MLP neurons of a small language model. Each row is named by its layer, matrix (up: input weights; down: output weights) and neuron, and shows model dimensions 112-303. Each number is 500 + 25 x the weight over its row's rms, rounded and kept within 0 to 999. Numbers have three digits each.
Before each neuron's rows, "fires after" lists the tokens most often just before its 100 highest values on Wikipedia text that the model never trained on.

fires after: " the", " his", "-", " (", " The"
L5.up39:516540550517511531525466507493517506515519500483529503493502529504458489503518506459496499490483497501514547547493535498457468499494514461474485512499522505518490507531489468480519518476473484503503551531521487509525474512432502489516497500537519478495525520499503520506529500513474481468486509495482494491500517509475556506489499430515482463513498470584467547498497476483533505496516476493501529481534495485539477461495520541489532487479468516485437544493495515497498479504525491483496517540477475499513458508495516485545512512503498534487452564512472491484509533479467519479
L5.down39:498501529471488485517508503490557538506469471496483495511496506501496494502550524467497518512516510524517519504510522494504520513494468508486481520493515515471459468475494520501509447480519459474499510487510529500457509542491479476468499480501515508505497482485519493510511497500516473512503531478520494479505436504513505449457482501486504472539511486547532506513489525472511550445518488472509523464534456530497485491494502534539541480510486519473524543500528485521496533521470470489508494510453481479525483526523505447503515514508475498491503503507482546506506521493488527492

fires after: "\n", " (", "==", "-", " \""
L7.up1214:535510518498513453487501484485534522492507497514513478462519514462497481476494492518520480517481545483532472472451511520444473495509524522545459509506533530530535531504470481512501512498527479506520506520511493542519484456475475531475539507461498510544507498491510519489539485551477469544499539504477526477469527508519483487462472481521551514501491497540508501485493481482492476495491536428505495561493496523505478493487564532499499483460514506446493502511482503505515516503473499546476505501548478561532447470509537540468494484512504525472484486515508510510492466475501457514
L7.down1214:523518512518533530472487492502516504506526455488489511488542511489495489473517499525519482496506504498464505517523518521466507538525548527499478488497523518541507530503507506517537504494511470489487494529472499464496500455523499507488527510494494521519527506472483477466516484540518512515496512526511510457500522499503511479509506528570493475442545488459505496464505516487489545526477515493482499533515500537492498520463514522513462489499564517515501503542496480464481501483504495536501494483527520509529451506531491504434478523504450463494507494500519520553489498442498486500

fires after: ".", "\n", " |"
L7.up1734:562458478495502538516460506486482505450546484502453483480535495471505501454496493462500473502465492511510520456516493534510502455530518487508489534546535496464470501515501463479533559483483489461513501490509464512458512441485522465456558493513529524524496499489483522498513555472496504490515463502491486482501487488528497538480550519464532552475564456492517498443468503458491524497545501465535531514477501517530507492489479471534471486471480475496482526494517488501460488486483473542488468499499521454490436508490544504501492552487487448511480506512489515484473525526476538514
L7.down1734:464449516503570518495472500552512523478502487450448505512485497483483528498550470510459507492480515481480458498499503530540510508509504472471500512509491504464505488487520515495490509539530466493475488494485503521525503488477467478498507490513535493475514496506495476482489488505490471484519496498473487490438503528502500553448511492527489535501530481498554518477523498494541527473506520508520527520469545522526529503448503508554490561504478534476508508522515474517475448489496460507482459471498526469490478535546549520523503525490494506544494523516494537490464510472488507519

fires after: " his", " her", " life", " His", "Career", "s"
L7.up1040:491509480510506498476521487585511456547467530527502515489516468529516525489514521497436533462504533518478522495524499534483486493493489503499549504572497502516512493477498551503476464502483513515475520531489496502508506534512528530532525493546489482472476459502473520537538548465493502514480523514470530476528541496515488466489493465513475515484499564548499494546510513473500533498504495532517443501487509533540559537495486490559498448438501441478443490483501488480504454510516447494502502545516500541475500490494493534497475476479489521485474493492498486464535513516478464512
L7.down1040:488492490516533484490529506483536494485561502449474492501500481513488480474491471445511464527477503512532513453482504503482509442465434462498491483486523517486504461535514452491523519461493489498467435451488534556502468521544513457496518463556507480480490475494455497499473426478517506487495478549493473520506523491518474504504504517545503514496502479493464494522487499468510516502483529503476483498527513474509498469509470513521493533534495497508531489515453495535513503503433550532534510535485498501504496488458537482481499522514523526506496465492541512498481497493513500524

fires after: "|", "\n", "-", " votes", " Total", " "
L7.up144:552491532509512497503494507489496447491506523517484492473530487517480527479482523492465491494466468538490510464554498505532506517411473481511579516504517486491508524488493568536576555509527516496493532473506545549530499510518467483509496462519448472506471519532445503523520472552503522474506504492508509494490466451475506450521511524474525452500537515482504523466498512530481493481515492521441491495511478508480515499567514488483529490483486479506509532484520498533520484476472498520512475476507496500503505477511519472488551450484488475465528524469483510435477521517464530524
L7.down144:469549460507467510511489493454548517495498501493501491538437477461509478537494466508509510521528543525441497486471524518443477515483509517501436546482510543531501534480512494502511472494462497480498450518508491485508478509521505508488507525499496498472529477520527522466476451462471530490466512515543481514512517485482506469494515491472479488456488522538529548519487519516488543505528495482506502472522519493516474515460496538562515534492479525445491481437495465458518503528512535514562496458571478502487478519469547507489507490490479508492523495511480494513516514464496492506

fires after: " |", "-", " W", " L"
L15.up738:497508528487529515508515537517488464518516485487534485489501491508502523514517464485491522580490478520476552502480491527480537512501447496467482514510461520523469532496508477478485502507534510490514476447527488513494489467490511508453532514526518520498556506522535512475537474552491493528524493525456501463514504483493491526479478537503540468520542521516480511527530538491468492505489497536540490511531496462488479533529491465525540528484448512521511534507471540468482532495491487490492503483505478463494527426495496539468502488482489470493502524527522526477497480523490478514
L15.down738:509505508446499473552487480492492473508483503484505535546483483515500476500492520480485492508517463524481484489494530504548538479497490495516488531490443510475519490463503494521475476494482494525483470537544509543485458508450455512469486519494495437484507477540494544475523500483491493459509483520496517495495462472508485505516511486473476444542477501463498495479467512504487516501507501459534497492508468478462530509536454514477507517484459502470478518516504489520493530498516529496522548514524533501504490519513491455470421501502463486497530488466516515556547514526534479484

fires after: ",", "'", " in"
L5.up110:498516480480513475508512482474503518443497521496493488515484485490507493459486523512490534490466539542460534528501494488516514478484486450524444545499493509495511469480464511471473517490534517541496493525448451499522467539510505506510472526485512514497530514496519441563515517525502527533526499499523473490532490522488463482496525518472522548465499503477480511527469508516503476522521505546501501512486521534518510476530531491545447485466548492474497525462502522481520488520505490506505476485499532483509506504465523521510500511502526503517466530525518545486460551526482486506
L5.down110:519522474474542493520504528494484513520496509478505502484527553514509526500511504509470470509513486517524476453468505542512552502437519504506552535495489512488485499486517544517458514514491507481548514488453512491466445496505470493472495493464471488506494462510515538524532498494489486517451547515502567504530498519475473485481528491525527490461492496501531500476446541478503502535499509476525518531497540527494469458461469496495484522495507479501483493515488510470527509466455491565479508501499546532514457502497481471505522502484475514523480488519487539512494477496543431476

fires after: " his", " the", "s", " her", " The", "'"
L5.up1766:486522511512478460521489452483498461487511457500504529457450474467509470546518533459502505484525494485467489485524495519436521517487516504492588510519501528513508493515489502522472507492478504466485526548515495530502486479471503510497512473525502440489471490496509537495561477537483499505491531498534466485512517499496518438499497442510492502515484528527456535505544526475542477498521495519506507495520505512567504470501503496553487522486521457499519522473496463486499507529497482519526506545445524467496500508518515569484549513493481503469529567506479482481547544498519477509
L5.down1766:491516504510488504516487483533496505469506505481521521482516551513510545474546546494454444465499551532567477505501479497510485528508509526522523501494512456479481511494474478498493458521497520499495495455471483483517528516508457467489485481534501551489509473464451526505482434497541501491527505515462527506509492516517531509514492499505514474502523475511483506519502476472556502499494503486479465540544486526535506490506470483493485519499526508535534502518483467507491536499505547496511521488507511502496470472499487505491514502522481498562534524517513514544473495500479520520

fires after: " |", " his", " her", " His", "s"
L5.up1201:501530514576525463498510491502483500479546500522507515494484492522538524502478503476457459428469539513503536505524491501491498541508500504539509498482481487501514456503460532497530495499508524498534531505498532513516533514505576505512466505484482503519508495504487523531543501505481534481471493530488497499501532509505481474556512513496507503498458539503478547543510519489489503470523510487488471505500493472513531533497493496558474476523546523470458492507487489511535449452470444516498530512464459574506475518513488509510539507528465474501469527465520515477556511526467535519
L5.down1201:477531559508517504519488497521514546474509504509491529465479510529495501501537474519460476484464543527504495446469509516486516497520549452533507502535500530504522495517505509503499512493489465505504557535517526489468526526511525553506505484513481460543484478494547529509539483507508530482470514507481481472448524529492508492504510530469493452521493485501476525526501513445515497479512507491537501506489512558502521513523490489476483529486551538517470528527483471538501470477476545499505537513499514508519479504469435501504486507497489513508477540486532481503531506484490528546

fires after: ",", " a", ":", " |", " an"
L7.up830:490492469477459514494477506497537532506512522520517493494508526516498491508516494553452548486523526508564493520504530501450490466486492454504458533477521514507492456478487493514483508509430512553474523501509454473486511512487507490451475516519491496491516459503526491489478517519470536474542499509492480515479521503480501507486463516512484523481509499523443480487473499525491457479503502512488559488516520496506518514511482500545474496478510500483510515485533465482518495491495492520481507459504467546513508512485502487479487480500466520494496467498518505479498508513495520522
L7.down830:523509494495523482497471514486553521503479506507561513484504486492535468470483510509500479500486491541518469489486531567500522509477488522538512502529467515529484461510488522513495528474515517578486499469503529511482520518482517464477509487481471448503515514510524480504504463549487513520470504463526474462527502491504507503500527498479526507525489515519535506524487499524509468517495540475497518471484483488476476482514527455524504511486515514510451499489453522500465454525528513474485505521504512546514501500479468443512507486510460522535459492475511522515468519544496463510

fires after: "-", " his", "s", " her", " a", " first"
L5.up290:499519524512530482493512528515515464448503506435515503508464523461492457504520498464464469503497526486508500512552542467481533469502499495497509492513540492476462542528530494496483520492466574503498506515497493490515508515471513526525456499539538498515513512502506523476525488515489517465463521519499517516510524512472481500489464454491491503468477485565476483470522469492492491508489453471514552538495516515520508527536482473499456488513491467474471544490514517536531523536530490513489505476482484515546494486493492509486498471492529517512526491455461481521521528493493509505
L5.down290:488501480501533479530537547508568472496493493469514520505508509478501487523511537442477453514479508506511495481476457464491528463475484454473495534496548506498501496525487536510507515459507542470524474540524498555490504522455522526517524474521524484543512482479474499454504517494507450514529502488530567488500461511532446488510513464512488454511489501494465468493520509492490472484478475519495526492465481534511542516505519511508528507483487533477497475466504510490506479495494446465475483511474520514506503498473506497543495480494492504496454475501500500502514538491516528567

fires after: " his", "s", " her"
L5.up588:461529462558522521518490489512494485512492475503508549510455541513510480472495472496483474448472542490476504494521477467516529496510470461484533498501508474526506489522467518522480534497506518488482516552490443497485588491497528538526486508542482504508497515511464492508498505508504530448526491507496542505535505516515486504505482471534483469480545498516519490440515489466501481487489532491452483496498500509486573481513515497570514521472503473495498507542498513509500488499492505515528504531508483480526489454528466541522525471530498520534483503505508484541570550530472502531
L5.down588:466472493549506522482498508524527539523521503459497515505464520485486499533540529519484502502518516541480476467497498515503506491479458483499508519509535504502530496512521506518459528482497491484472544495435496460496518513478496555487503489524513487500510490489459490507515499442483501479472481507463492463492489548546515456502468482491503452508514497483456487503500551495504468511511493528487483489501501522479489490514504547529500530446504500491522478488552533538500511508475456495532545569484488491519483495460500521502486542506489521499501535498494492582496510511502452521

fires after: " in", " on", "In", " In", " On", " Time"
L7.up1233:501454489453546495485514479479477496534499515501553499471526471470500504492502531452493494481511506479514512518482494502513525544505515456510498494514510558470501536475518462490511478490515506519522526520496492505486454470462500501545504541510520547504486462496428467530506509461505504489514511528488485505526494466472463493506499484445510488526475501502497506553469479492495477517558513496520546501462447523503467499514511537526473497459538482529517495478451498538505503472493502503514489500496526486512539465457546510480499476517489473503499471492506485504551528500477562480
L7.down1233:532523454524548475492478517557535506523503508538499474502454543532509505566494469547528499504504489481542479523500563564492516513495485482489470499468474504528455477513492540492473483473528522504551517461518447492538474500518516478503474476549517476502487511514549512458473502540485454519518510522542462529535484513508491485507495476490496480471514493494502496464473527495503516503431536498517447542478494492493500436486467469515484440517478509497502506476503512520442530489493490501516503530478550481517499515510498469528543520495515508495524502499469520545520496502477489498

fires after: "\n", "-"
L7.up1462:507529466480542549513527509481450493491512487555469448528521483486498495447495491490519532499471507493470466475499497473480482488510538481481474533506545539487550486475497517484542498505476499463488508550470523522489502520473476481524496503527530518503521506551511550527506469490490504526502470478481542505486484491461476501499464537509505493488459479525510508483503480485535483496483502506489464542536487477528539522477482478520489493498504509437490494521518451470521501524461542493497500517475506475486494545543542499510513495469498502506487513460494508511516491510502493515
L7.down1462:509504477506510507537475514524498517451494460517461458512511485493520510476464478463489504497507497493551495502496515494484504527530492529474524484495465494530499470518487521550544497559463493434491490547535480494460501479479546535513481482501504489493548506538506524561506530496458532510471416492527512479526518462486518516476504519555514544503463487482489514522507506459482502488489501473489549505496486491521502499495502483504465500480516521495498509475512464496475494485521487511494494492545483499492493499494496515480528486526497489490487520506482501489440478472500517504

fires after: "\n", "-", " \"", " |", "A"
L5.up1428:520440520464525496511566459502518504470527478528486501472522469517535560478467514486509517565480492485514454514503494482506490486545506462488481526508544507505488496484498475492530507509528522514479476487527484509563524509475519501506531500518512518521509533542495524482507493482475497521531509468458477523453530493545476517527465525533543562517483491501515524509528494496487507494480482542504477491556510485498484500476475464490536500479504493505480483466518479543508450518485501524500516495477496532517488513473519508436453474494469494481482517463498496463494545538483490536
L5.down1428:512439515497493494502507475474532515440525480458500516527459500496483462495566486506539485514510516490474470453490535558528500479523481482447484519438485527479556487487466471543536488480527506463561470507487490492506488488425482501487547523486483535490481483521498544498502505510488507525473504502497479479477451525524515493508496498524489545498501457489531509500525529514503509536506501514504488519527498479477480533479523492508477489477499536504523489450521464484520500505533505528501518508493502506474491541480517519487520513514501471504512500507497506522467557493495459501